MLP neurons of a small language model. Each row is named by its layer, matrix (up: input weights; down: output weights) and neuron, and shows model dimensions 80-175. Each number is 128 + 32 x the weight over its row's rms, rounded and kept within 0 to 255. Numbers have three digits each.
Before each neuron's rows, "fires after" lists the tokens most often just before its 100 highest values on Wikipedia text that the model never trained on.

fires after: ";", " |", " ", "0", " —", "1"
L7.up707:138095084144122099106164185122145162115157128073116081067141160133118133122107137126111132158064101140128068144171077163091131113108145167142100136053089101193170158164144184118171151160086146085111092100113123126086107080076082096181072094115135104142148129121198114093157159103103106121
L7.down707:087124142101101106168112131117080177112117126128145139241117158103120093154111156126145110111112114141155123115162139181139108163191124167082106130134145129156075128092110145113113135184152121209159116072112145116156122077124093093113198116113090168104207103172116165150156027144123133141

fires after: " in", " In", " (", " the"
L5.up15:095128148127113111145115076070153157107107138187150081100098145061145138162100101107165127161124169143068183078119131093142104125133138108143117152097098101140149094087095081144124085142125147183132108070099144077082080125152086119167034137174100114175170167105135097089141024177119072142
L5.down15:167153215091129065149126113106092076155099111177117145076140152103113127139137113044141108153141121143105128117151070167127107165103151142148114174110186112134157152145120077140142050132107126159096116150077101066158139149194113117158080152157114102133159179075185148157094113105133099154

fires after: " ", " |", "0"
L7.up148:139118137095109142108090151102100104131154120131140134112137104143062139075096145123127149147102115065132185088143167098131130121207173102125157124156155135196146153136117129089100111152071104104142145135086094098116126115157154192101113094111170122130158125073179130144111100166086085152
L7.down148:117124165167128133093081145110121165122126143148186130147098149130096140168123183071113142163135141110141177036114121173158137098102140168149092191096128108144188110137075163156094161153126122105140121169167119148076117124161106184110059093133132139164108118175097118127160140133120145117

fires after: "-", "–", " \"", " (", " McD", " en"
L7.up656:128119187176127114154123157059129162108158138150146103132118135142103133162171207106094159146172130117149135202107172127149145109145075136096121079102124148158137181142138134160099200143126179050109106115083115101109118106134119150163049085073112120104053111119181103120110173086107144139
L7.down656:138123117138153087092155149156160135126170130172159203034143134123162150125150165131164117122143137121093128169095142106156083113095164119236110107143159154208181070149141144051046159130075124127115123151089164118165162083147111141079132154139179126104156111201196117108129109142175061144

fires after: " |", " ", ";"
L7.up375:090119126141082145146112196122100082129137124083129109128138106170165094076159102150124134189149143103085171168118144146109093149090082109104135120185129172104092146165141091125127135125180149108123087085110083156137124121107142071120073112190142135090132138122135128056113129132065154144
L7.down375:125158123123200102117113119111147093094125208144175197144069108106125145157124151057132136113124194166147089168098103121150154154181146145140145129129133072218163100138123117141127122116080170135134097148134164113101163083042104176121153116101093128166109105162122112181194137096176149091

fires after: " was", " were", " is", " are"
L6.up194:140128030151112118139167106079068121118123118200148146090136159168110132154145090069141119153113089125123175074130129136161091148161079139135133081161128179065130062130169162129105119115143123182139141176109086160147131144119120122150134176144139106148110084175193163155154077106097065078
L6.down194:176165099096188177067105187140172124084126075088062132119126159094168096105104088144158095119056136184098143154190129111117147178147122099135101171109157125181150153123122140172165150183139127095143132130112125122160051146140119089111110038108100105104132143168148212144100164174091069137

fires after: "."
L6.up317:101119126123248060167134099120132150091130143082189098185183136167130097142112118136103130144137132137148146136152086192113110109155096148112142134145168134137132059156142166103097152086147159163159108130112095119088117102108122077133094116140130143045058108158189126119137095123127164140
L6.down317:145103098143097205151126154164151094099119138182112141199107074106156084191103105116103138186123116124119137112123122145140085144190117120110166150123155114105131169111150068069149170161126121046158166127155139103146143117128159104107105110154165207078144131139118098112107125123175154163

fires after: "19", " =\n\n", "18", " Indoor", "″N", "′"
L6.up61:124157116139176201118106163069157145068132119149101149090149122115132153105133102127106199128084196121178111120191093096102203169113154118089150110086153119163137212100109120091146159151121127177104063087191187105137150114112141145135152095106154190127124124211148148082124177146108220116
L6.down61:166126172188151148133134099119097131087143111141148065137106129122108114136128173067187117098146089117094159153073103151123093115129134119156109085124124104134129119181112188162101130109154120110102153111159078146105118136113074180106137146084122091117134129069125103129154102106144110158

fires after: " (", " |", " \""
L5.up343:188117143153155140159085111153124124084123119162037103100185085119120110145145148157135124129123102099103123130128149122099132193105083122104140180101151135110146062124139073102161110089118137106177134116086150096115122110132116126160172049172132170069103125115129093162103091144107159169
L5.down343:119133134148123136138133148174092120109120101153102172163169149063168103140146126109127086147063068075126098210142138183139132122121134119073088122168136085176163178087118148113151114174086159117168124152099173129130085125124072126141109141108103106151169038168141209172116168109113113110

fires after: ".\n\n", "\n\n", " (", ".\"\n\n", ").\n\n"
L2.up330:074136131139106158125131090171156149139125166108107124147136123082084111083150112173129147167084099131114107137097131124115097108126161107138116102143078165079114157164106102140131132112200097138167110120118163163129174122176100119142128139109098149143200195077166119178097104118125170138
L2.down330:103107156134054159128122095187132118130142144085160131111112099091092126105156105104095105108093128133079113122149080066132110091140140154150183147137111131106112179118126078156192133096151105165224158162122164149140184093100140129137112181134063118153156114095137171143092079124113145143

fires after: " |", " University", ".", ";", " ("
L7.up413:158120124116107125092097150110089149160190141182177159089108141141132098207150071094121079205209169081131108167169137111084148095117140078131083151104128137158119128172072096187189131135075085136184092141120136089113152107089092148086164126097123097100149072198196165104071092142130101102
L7.down413:155135137120113114156120115110080146098153139134121040189152083112094197146098116170117089150111172161107116151085090125137094119139127078136117151107084159077113149128136088145109125117164160148113135138111089088163161170105143152133175106165074168089104147130102109097089076111139135141

fires after: "–", "20", "19", " "
L6.up657:121158088055172133073179139087139173123136151155133162165149158118089055095159117146042096151105113129138146138107119080104182131170104131119066081187198091121131163059087058193155071158051135188138121109106127150091071097112116153082120067079085135100160101155119150176176135208169096089
L6.down657:132090090130156134137182156145053122124079102121149118138116105101131175159151100074159144095165094129090072119138105101174057146127162152149120147113174089154116130141139152061109117102136156116115130113083106116114184094162123136171125137100085111148097132184083151110168129183156138141

fires after: " ", " |", " a"
L5.up48:149137051174175159088161148146141153059144145202076096101059099138146133126129106166100141071092131136188186085140117104084058129142132080132135127089093116089093128124120141179147113122112168165117090073125150169079112129090144181154106158103156117128150119095148165192123156142110149122
L5.down48:184099134123145083187128077147090114172133140099221115072180131121127140157134107119141120178132129061125129161129134121118121127133114120126084170156122146172156092164122130174121112146144102158130162159132127072103122074124121150114156115174108101102137179115173125079090093105151136126

fires after: ",", " (", " United", " U"
L6.up82:149135148173160156128148136051080134160198154088130107144122132119115138122182159144100147143165147157108138085155122143112084172097108087145179131106047125125151116136141116100174107135095123133146149137115115072116139060163070127181125146176161181142132184148173102136130129123100116159
L6.down82:108058155113136131107172110097142130159164112184131128163162142085128115123150140088118197149071080172163122110137086173091096174148096151184132137201094133129121150161171176164166175153101137143112125140121115131103143149095182132116135152102204163117175180171102126098186082166092148121

fires after: " |", " ", ")", "5", "4"
L5.up522:123131131158172149146134144122159153086215140148080145124109128143165088160140119142141094140102140116088115064143136046113178173122144095141120141150034121078128145132117143111109157200183093153127072193128078141134168089154157159160101172115141185137070137144135122152174107165103097143
L5.down522:158197136113124104123130126163116101170159111095114142087195094045147124213170156145156123148112143120123087162144031140172076130161101126125133080127113104172174085135100170144052150117093123143196132168144162157114113197155123079131159135201062180091107154116094118150085129138109122061

fires after: "–", " —", "-"
L5.up44:124133126103126126159077166163144096137117139172119150151152127119079155094125136142072155109163078119105128097133146143142143106143156108112111094129166107117167160119143077162118138108108124113175109040178139141096136091071144150076093124058107165104115109172101127147076130170097177158
L5.down44:083078124151149110099114170110143150175119146111099114112100133120107124107191145088130138135094128115086174139073127135066126109104143177122126178143156159180080080177145158180097103112174120108092145089127118152161184111149083114185170099118168107143135136195186107116152095145166159191

fires after: " |", " ", ";", "0", ","
L7.up529:138077146105105127165143169193110191103150109114120093058169145149149138118156146145209111094145116140109128147120112080130087115156130127150125075146123100095197117189173108093132124128122063129098131177089150121148136165128038148127130112109140125141138150137216151177108156111086162110
L7.down529:164107152162141122115124126099162100118108150124151182083076058164107151150107113115081173158134159143137129081152152115141128156161145131135120151107117108126096143138108137136216110135154117105126117084202171168075092139156152145102139103177059135122110126139120104164158099119086097166

fires after: "20", "19", "18", " Succeeded"
L5.up234:093202139116132154140083123147091197137115070167149147152123129117163087154145127058070068133143145107179127108093133155116100131171168087179136150141070131172124157142131170149112091143099126132106126111120107191145138133102074164110130183142136156126118138111095141141161129080116117162
L5.down234:165144107076059099092158181136138086124140145109116093101131180132164112116094106210182143136112112136073137172121231173092168101106116169128148133171162137130136121142113100092122106140130125130205158170114091079135168142106155106090074136095126104163161075070173100167119196154103102116

fires after: "0", "2", "1", "3", " ("
L5.up568:106104093165067085093129131121152140148115070145138097153097119099172123137099100136145156137116150100138110184067159110102162131157168179132138095102151088113131121150113029130178130111200170183159168107120140154153145118124115067079158066111082152179105056120114160127174120134088047160
L5.down568:169180156092109109099157074175103165170117133098164109124127121114198092135111169075135147129153141099097102159093155211098183100164196140140146154163116096117160150114103125108114117111151114192166114158206148118148145126129083170140100111065122110138177103103117101129171133137158089129

fires after: " the", " early", " ", " (", " United", " late"
L7.up555:089151124144152167142127138161167117127106131102164110147156100081160109167152153115155156088113150107141121164167174143150120125166099087112112165132098170102084152099148116131091128159091147164132107153181073098133140093186148087147116081109083189132105066100113116130069073185159092150
L7.down555:168123146104104088149160164152173132101156102082107147118091107095166134115161134090075166139125139148141050176153146135118148095070123148139119112147142121037168184128140121157145220107110182137137128116125129146076087100109128139070113132118173108133159104067129061086182161110086139083

fires after: " |", " ", " Nacional", " —", " NHL", "0"
L5.up442:176096214108142127101111111101139123143129105106161133089151159099120164136101149126147097106155141081099070102065100174127118152177129186115085164170157173197132094187173125139105138115078152125142126157131160180097147115140156145131107169159145089085147110117114151090155173137101084134
L5.down442:090140132110107166079083154175099182213147151121139103120101153094120101121157147138131134181110129098185069126151091154100071168121102128174126132140148168132180070101093138104152103135143190112081053140143081120133119140170172118114071083067140147149152067162132170133145168158165131152

fires after: " (", " Al", " Di", "'", " al", " \""
L7.up184:148115161182156180107071159131172113117117135187141198137144123172114085150113102122167137133117076108106145129136122142168102120136115160082187080123162199078167173124180121105061157124094162159160143129093132123127205155137167133134145092077153139103143137164138100159094048132143101131
L7.down184:170145149115125156171110161143159124071137162119145149138127098125164147092156165095136108152060097085098122217157140080134075152103166097129097101176155128146174134202147098143126125116123148125143165137189122144153173144062105135107130105106161113098080139125162144164148129167066113080

fires after: " ", "1", " L", "-R", "L"
L5.up292:104096160118136098143174110154108125112106162121108097133095095194159088110135106119185112159186102121091134152130155061129115145076100142147079107127061134116108106121137080123142137134157126152125130132165157222137138085161118121135131069093152123143117132126120108138107110157078067084
L5.down292:131161163102109156151117180049127173082168117171119144141157113162144106149065131115166136156108114117136106188073084127143178128119184100135149159114145116168078118097119134107094128139123132111126102149113092157199112130198112095164111174157119114127142090120136099090125140098062135156

fires after: " ", " in", " In", " same", " this"
L6.up258:138149196119136160099127069176137122184149170137072154130163108129170104157162129168147116149064205070155114108092121103134131171210142128115049085155124178127142102071129111123089152161161112181096107147138175091158132113141141114122111148157144148164131159123141139090097105131088103157
L6.down258:130105104111094035125116085210138127139163139093178097139099129108097060133129151154139121098148093138146065149119148164123083166146104136124152178154141085144129105162113125125102100129134203143179184179121110111180062129147100150135107114164096134117139059143098094111122197102114117163

fires after: "-", " •"
L5.up559:092122076165099147072150128128164114131143099085180180146126197084090133135063126113136130128121133141132108149126145123072148096106132130079169163144086112101124185084100098161124134098120077109125160160130149148149150103145103106134168069111092132115126088120132130115142028144178108086
L5.down559:103116121162152104111140144152150128076143100027197173179148124070098147176131169064167129121153135126102039133081143128114103127093166168130188222132121138138163147128102152145054138134145158101111112157114158122176099154125156092171168023143140114168065094142117146153065098122149135167

fires after: ".", " Bro"
L7.up433:134109113112169168114154088121127142152190107107124111155137117116126073125118125093131150169149156110181140094164181138108113124154164097107093115184096133105144088150151135118106144118174138156163134149120156118128163185183156086164164092116128115136087102181141145139158100102091168146
L7.down433:132137089107156090152151146079131080124128125096170102093144079095162162156100157170135096131164144124119097108073135126124090067119132153141129097128159087127150073115125137185163162120121164105124146136131130078125100095170117130129078130131141165111134115089079085137110158173161125159

fires after: " (", " \"", " on", ".\n\n", "=="
L7.up323:132140189122185158142103076136102172150073124178070124119106152101127130167112135155098157147143096158121131139162102169047091175149133119093197094149095145177172153153154077105160141125086180152162152080144167148122178063074097118095139094128146147134157122111163124090120165072102100139
L7.down323:114168138183128132173103119171118136083110133136173183127169172146143108102090111155106163108135133149090143139158092119155141174110078133129101152147078043134156159126105108122135157155075132141127130121130160131170137134068135155254107110100074097152130157119160192101077049137154140086

fires after: "20", " ", "19", ",", " $"
L2.up90:110094123137168113059163148119159163117163149133086139169180150065140152142104159189159071147139146112096166103196125116092165095163092144123129104186081153085161148122122114090095113070113152144150138146108136173098141104142155141114104159115146157068118198118071138130182089158127160162
L2.down90:174166084115140100209205133103160095122140152121105167124109120157155096052086138093109106116179135137142096153135145095082129152073113130153137165186098149104114150125153160100080120117104126128109167108144104191094033096137090151113124120070113152167168158110096101100115156112165096129

fires after: " the", " The", " (", ".", " his"
L6.up570:152104144132101129106106145105142119133171121119170161134151110132156123124129145103156125128174158173101147170096133141165089109112104080095134113090160133138075132151143131091198192102076203074147075125105118179142084181103187151104199118132162158110128087130117154112134183118142114139
L6.down570:139117148138154152123095108122181098171098126121139188076147120087135144129109127110088120146118062175165118170123175106097107121127150182170181094134139096034141155094163133093176148133077101110134074126090080180136136125114084141093099198116105124154173131130081129143184141135123130143

fires after: " In", " in", " the", " same", " this", " of"
L5.up607:106158148141106130116132102136149115169151115111151175141130113113192172188148156131160183146116170118133099097139088105124113110089124100113122119205081123132100096061110129147119106140131148135170076107083123118113153123171076155146138133168128103170129142123135159126098132109121124130
L5.down607:131117105106152171102074155133145185168147063108126114170162108104090153141163114102146187133103163081207076110180153131146129101116094109123147149203119071128151151050157119127140120130091136130102127180097103105160130140161057123166096114186158139155120127073142143181185205116143110129

fires after: " the", " of", " ", " in", "The"
L6.up627:108116172190178180124155089102161177131114137078189155140159150136145129133183129142146077155080157148039107102171133138134122138126091081113129186118155101093150062150149083123072128094135085107153156087122127127110093099153109078173133104172085138073120165124074112147073108134126174155
L6.down627:123142079099135042127114157135180120143122181096141127145106111175116140203083172122054185154093117120176143124093135153086121171123150140095115133157101166118133120106111129149206111088075140146101069097171103121122082157104173154100120157163130117091111176173160170085149123124125097075

fires after: " ", "1", " -", "-", " |", " ("
L7.up3:152110158176138140154146136084117078099076141158122114154146122118149105079137108164224148134200146095134155114119103112081120120146147096068131132160098150080094144121193081096133116141112064134135136154069123066154146114168132188149105100119141140123113106146118122103122127136098150118
L7.down3:188118166064131089144181171129131154122143145116097109157110113050172118149151122091152145146134130110108123122081169049134165183157136124118188200189211121104123154049157179107104094104153075149172132135107123156125132135069137114136133132129110145129133048155108120128099110117154160148

fires after: " |", ";", " over", " —"
L7.up399:151114117136105187116069175107143138111131099105111088116097111099112107116178096143173119176151141179128124118124101085124125083158136114110138113059182065142118144170154100152145148120111186064156088109129111055134163231139136157171132139166141118140150136124192202168145111105088114146
L7.down399:110136159135112140109136163129162120140144140169145136158110185109148117141126146108062175068164115149144153169178088087064084157116122110143186188094129113094157169090149142089095146147118122120080168132095132131095123070103098064109133098151113183126180117158140122163143106094180127148

fires after: " ", " ("
L7.up462:134137140131174105148119139113106096109138143151082111184097111172154118129119151146083096118165109124115178117118144191114116157144120158130153105112136171091164102142115083181077105130136186085152176177053090141123071116185127131143096110095128130053066076107157107151115128129148136077
L7.down462:101108086092118135203106144137177127180134117120110122113114162105190137196132099137133102126176154164108146142080198122146142144149147119116160117088140152122136168164128101098090125111168137155097161098131121068139148107136143116177155108113205108088102105143172088157113049120136085177

fires after: "20", " ", " |", "19"
L5.up216:149148091114152106060120146119156107195103108167130139155090125148131086148111087101178135120115134093116162140147114088125129163155102127071162189121102121112114162117100110123118071123144112126129094083148131122126073074104207174093099098144090159160089162151109116093117133077134090095
L5.down216:079097141118161100165137105121089106116171062128116100137050160110091184132114188091086095181129098127145102127065117079122134088108137065096123096071140180108081175148166114158045108072102074107164106135124166154119075121117115137157147114134155139125133134150201138149123218136090097068

fires after: " (", " \"", " in", " In"
L7.up683:113158140099124116154143203129124154130181147156134098128132135161123136196082126098139154131146099146082120123102170111060092093178176114106105111140132139075091108098144057115045086081125153112136141129118160029121152164176171102136088105113159125174112119128170075120113162118097167136
L7.down683:101110115149130129113107154173143132185151109113128115059108140113073136120143140080120153118117111087153067197049116096195110099093110114148143106091144106110084100092154089111115138121109148146176133098119130122098152136151118149147117143109122143079120167169162091132133082105077134103

fires after: ".\n\n", "\n\n", "==\n", ".", " ==\n"
L5.up429:107151139084114115119095225088112145131080136116133124123132123132185173139160130125103124124134055109146075080084105163126163090092187110091167117135141122110147128116090119071092165069076125073157114175179104120101210093168115151165137102140138120075094083133134105096141110093126179100
L5.down429:154171125193162173130081165101180143118126154108133193084126153188149136146141126139184099111129046131122106183134040105101155152132120142053106096084153112121124120113139095160173145105100140088142136104159130132168111154099170157133197124140091065140182075168128142140120136141115194132

fires after: " ", " (", "-", " −"
L5.up344:186143160178132123135098145085087075157163133149088138121139102116152135092109128225143128136067128143123196059091132194141116120141111225096115140165136177081156136055172077126090165115123120137147144096105123072130116113132117157082127112085143107121097094153154130114124126172121117098
L5.down344:106114117098152103115163044157163137134173064159155149163201048117184115120115079098142132130124137200181184118166122121130103145100113128120131176159135166143094097121091168100161181165129130161074187121150142102113131054176115145080104149076177158087177135094097069121155076094164116161

fires after: " the", " |", "The"
L6.up644:170128162184138148122131127081157118132176146139120132161128132133184145115173136137161148142098131160118076087132142148134176166168121074207163097121108133128080183141093064064163085159072115157076120163150140147165092165172096137143182181147122137117114152187143073129128108165061124131
L6.down644:085132158124169185102136145116137086138097148122155152164112108134077087111132163145134123099144109096146127104145092197134106131107120154102122125119159092148159076144118148141102139119129145149157163166110093129123076092094090122103135141099187066169097163074123192148156125115104167096

fires after: " |", ".", ",", " the", ";"
L5.up642:124124138118109188139131120059137104151098092120105124142134127155135051137148119108152084121143156117148115103145089138138086089082104150235135117113137108115127118151144104183188129092136159128047151149161104130163058144124146104161121128176085110109113115132167124102130142157152118118
L5.down642:125102169085104107073073070088161178149146134166140166111160056179134092146082106087177157062145124201073153108163110151151169101143134088180124122097071142139109137145145090159135153149108132136088156141165098114115101147122148163140100165149129084094176117101133144112129123126149161122

fires after: ",", " the"
L7.up258:138124142099089134118128120083101131123135139106137141153214205123077142142113154102162103121134174114148156120146109056144103136114100146090212105099125131171176117138105119116145141069151176106116153058112158087122138114126127125159111120148107127093136115176133139142149127124134078109
L7.down258:077147175114098088126203070120084081099144118142125175151162131131156092178163105021132101086160178161151092019160105124147117101143170144115171099074151076192120138175139054064190138113101093160076164095114139186090107080144113150150119148067154097144144196133159076087092172144099125203

fires after: " ", " (", "–", "-"
L2.up718:127116133148150123115161098089117109104145121159177125101155123118089169164118134130086088127133102101113125152102164064083165120120147166166127155118126135149110112090114132098129137069076120141109133106163140098108121156174135158148124115146106119130149154115128094077114124128164155154
L2.down718:122107083154134150109127123077125093139158083101100126116143147178073166216120116155075172076166098162124079136122106061034096096096139157128094154110165148101163088152117107103129144041065119127108138071171136087112127124181133145079112159094162110126106157114150083109093167185106123132

fires after: ",", " Southern", " of", " in", " the", " New"
L2.up83:146117126165103140143124092088131108168118147133184132156050126139098157101117116105101102117103125163083162137095099133169081113131069143176105133110147073119090158131123116162170146147111106156123088150122104158122148122124172171116142103136140098100102142109098121059108125061128184128
L2.down83:124135145115114109156093068119163093083108171167088159117039143108070115142166096142135119148183131193142182181171150177169110100158080121120111166091105132121109082106106128164183155149096073153121144119122070156108134125145140163177181105137169093110117140155048070143131136082116155163

fires after: " (", " \"", "Count", "—"
L5.up324:106114135128139129171092152137152110094127143174119089133171076133124104113157080149156158148168126093145136124127185173098140098137128059139096050161099099109091124100138109098152142068144137136089151143173138135177131138161171126178127113131165134162067109036145183106082109222114129146
L5.down324:128178201170117130126147136076121128130167144114120176086103137145143092125102100056141149098089065149109122126123154102112096113112096112092181150070122173110109122118142113172060146108146103116139135079089173120172175120207117101094116130086157181118112174156174141171147116131138154171

fires after: ",", "-"
L6.up524:179120151170066125149131123131095168149168190117145158127133150169107135140079108101177107184120141176171111086151097134067071181157172122118138167126150128113163093142152085115172089109116086077129131148104103073160101096135133175133100154087105115100171126056142104201147134117098132164
L6.down524:075158159082166166054124121084186127050096111164125128141091054140070149165135115158109150062155118131099146092094170134061082182100113167125104084116192119132162100149109160106137106119115130119091145078164136128102085158110072164142124162131154122124093136099159085140096111043094097114

fires after: " (", " \"", " un", "-"
L6.up146:143095157108129165166126142115099193116129163139146108167113168123147140134142129147190107161119114126076120088137107122136133139126146090108103119110155160104171076108124099133085109118078134104132152152100122125121123167140110204120133162117140164154106102120126094144131106193046087199
L6.down146:127129143127162094037130071123136103094133106141123145138169196110122091169090189100121120045103138165147135161104122192131093116102134105162134097119124090091129175089083090150096126083142138118114117078144148133151132135142151115149131118088158170141172125130188143190103131101169114146

fires after: " (", " \"", "—", " \"[", ".\n\n"
L5.up53:107132097085144158149103186077136172148157118159128131191103146152128091174149180175174167133145131149142139151097130146109120111166189129120177038113169123137177144142104069113119182107114142110121135158171117128124130081169122111166118121122129142167112118131153164140138100128126117163
L5.down53:113154108134124090178093164092151112141164153147139168060172053077127135134122124155185123125170149133136171067072083090134074121119172093138149128126154165156107056208137124128146147146132121108135179161133176142125128111129132120104149097154139155113153177182185120106134123165134147140

fires after: ",", ";", "\","
L5.up348:150135096112082130140119106130119094136106086119113095126154203160122090189172109142205101208089161172121105095072042102145129103106204164162113125157156135148120135093139121089120120079124111157120114217116100091127087122149122159169173112165102155105101169130164124111130107127093137175
L5.down348:095134164123209138133144143142152179106153172096162147134182111113078164054129118091053109082108147111106159164180134139183132122144087084100073141116121138108125106142145112144118134103138135068166106131145124144149188136145210074090126189142112069115133132150105166098086095141186060100

fires after: " the", " a", "),", " in", " |"
L2.up58:134231082123111171132130161084110151093054131186139069184142149114161083093098107119111123148073127085175105105100186144125162188154149102150187086104112093090173117060099173130132136165103118061149152108143096094161126139109103173084078160090120121061116188096155101129143134168116146119
L2.down58:153170097123083146100134151103124171108082108149064151121124118114106039093111124130111091164082099147145101099200201141107161159123125089134156131118133100115146122132174164127144114133090087129151166057146117145161129156121120113149108174114088100094150179101119106165149118125177137137

fires after: " |", ";", " "
L7.up93:072106096040132119174134109132107184140111129042135111080083167117065137137107095123089156135112145184160109136135106081159057104102144097186081129150158103136121109176191111101153125146141130106126166127163129089083119056123115101117153163089131116115102147139173146053096122124138107100
L7.down93:141185131057110158093115156161079168088149161157105126134128137121140168154103112110182084084129169151129168125181163136139044102182104124151216104147157092098041130139097142190110162157144137098095102191122198139143106104139164095095158124145061082064110101143079141154161074117090133151

fires after: ".\n\n", ").\n\n", " |\n\n", "\n\n", ".\"\n\n"
L2.up438:126089108166090109153114167112116096190157086181184166103106070173144143162036123130106093117074165096097128125143113128153088153134136114138168147113173128113088120127124145165127149111155073086137101132079142151098161131166180095114128119160176067138128146143096167133120116137145141124
L2.down438:144134141101088127102142105022156109229131094151087133099138094209162128146107164134185117101109140063091122161135157153094119163116076135089149127139183107146100146139094142195159138131103140089143117148143145135155170094131103122110127092173139113141134135145097102113167149138113175111

fires after: ",", " (", "2", " ", " ["
L5.up358:115100149110105167149099132176079153127159135145096198099167130112162144123138126141139132109153164151172118166147144153132092097112153223175098112118139117139180167108097109095159117084119153131155144145113117102160141055163096134173128152120146137105154180139143117079089115228113145091
L5.down358:095148160159119116129137115103116109073084147178136114133102190109117135151106132185126109165089114107159120134095194128129182129183149111096150116157070107101131103164118128083110089097144104183092142176159121150092026124098149136129119159148105092108020113132208110113124109056120187198

fires after: "20", "19"
L5.up254:137146156141121125104103136127131154164134157102088151060143090167088160116110071185127134115133113103137087103107072148076125110235092174148115119149106154119111057102095104127118148064120117122128121199111096099156196157100158143136064185163100125085111160128082123089132123105160165160
L5.down254:113139084080118115099095074134141147084144083094113078108146103086158112131156103094140124153149112102186156119153168100118127155092154058152124135109144115160138181150191050142153052130148118126137132117136136116107076096139099183063184078058160088176119189101144110147135142149082117161

fires after: ",", ".", " (", "),"
L7.up329:161084107100095121141110096081142146122184103110136135154133185119157153114169134129179143176075152173058133103084129096108103145122144113135133123113139090164161118155176134044188111092103124119096117130106165098116099145122140161175120167103113155153149141143204158158110128121117100080
L7.down329:137132148118147169154132129071096117065133200105066162151148103138166172165094131178137140111068178075168174165200151078083063090104149180137138140148115091082111119105209142053166135155099084095160142151131085120151077147148135122124082136066176149116094134145132108125156096131113115133

fires after: "20", "19"
L5.up92:115159132122176166100158117083097156133166191153116127084089118088091150154168111110134086080105152132100116139128127165151175129105091176095170158102136086124141114139166073114150048116135138098161148122113103127115166169066170096146130082114121146081109119127085160085152144084104136093
L5.down92:167135139118122124137094115115102146125086196163197136150139143157146198152077138099136122177034055100104118154205132129158098096148133102125112124148142117123166189143144110142113124133095162076095143105142154152123094159142031090108190116085131148145198167156199162180146087111126049189

fires after: " the", ".", " a", " an", " The", " |"
L5.up23:174090120139123158116126106104133187122129105137107134170124075104180107152120158133118130065066198083167186029154129121132094093092110142097161104136134101150126151123156137118156172138139115086106119102135150141118179086173125122195148138140095157111192133100198134133117085142096168130
L5.down23:139123144141162119128131136119141154115101125113115198126103105099078171180110143166164143157122136120176133135166117129125107055113121135140147133125111149189115163162183086066098123119043164048127160196175189103144146168134087198138164200136111124127146162100100119165121141108147113123

fires after: " ", ",", " $"
L5.up221:142101117173151155178164131111139138158152116132062127204140125067112095122141126136229087087212120181156138062113178145116128162086098150138176120116130164135143111123145083148150140156116090179131145164081167105100122132122176134191159093120124143127122149112123172101170093145130110145
L5.down221:126148089123128143159120134176128121160110111076152129133144091120163039106125183199106101046180086191110091117134159123078096095115088163109141143124130148121136104129171122147111155122102108133116171121097110096114081109138114190145167124122093128112097108113163110138164069156130186133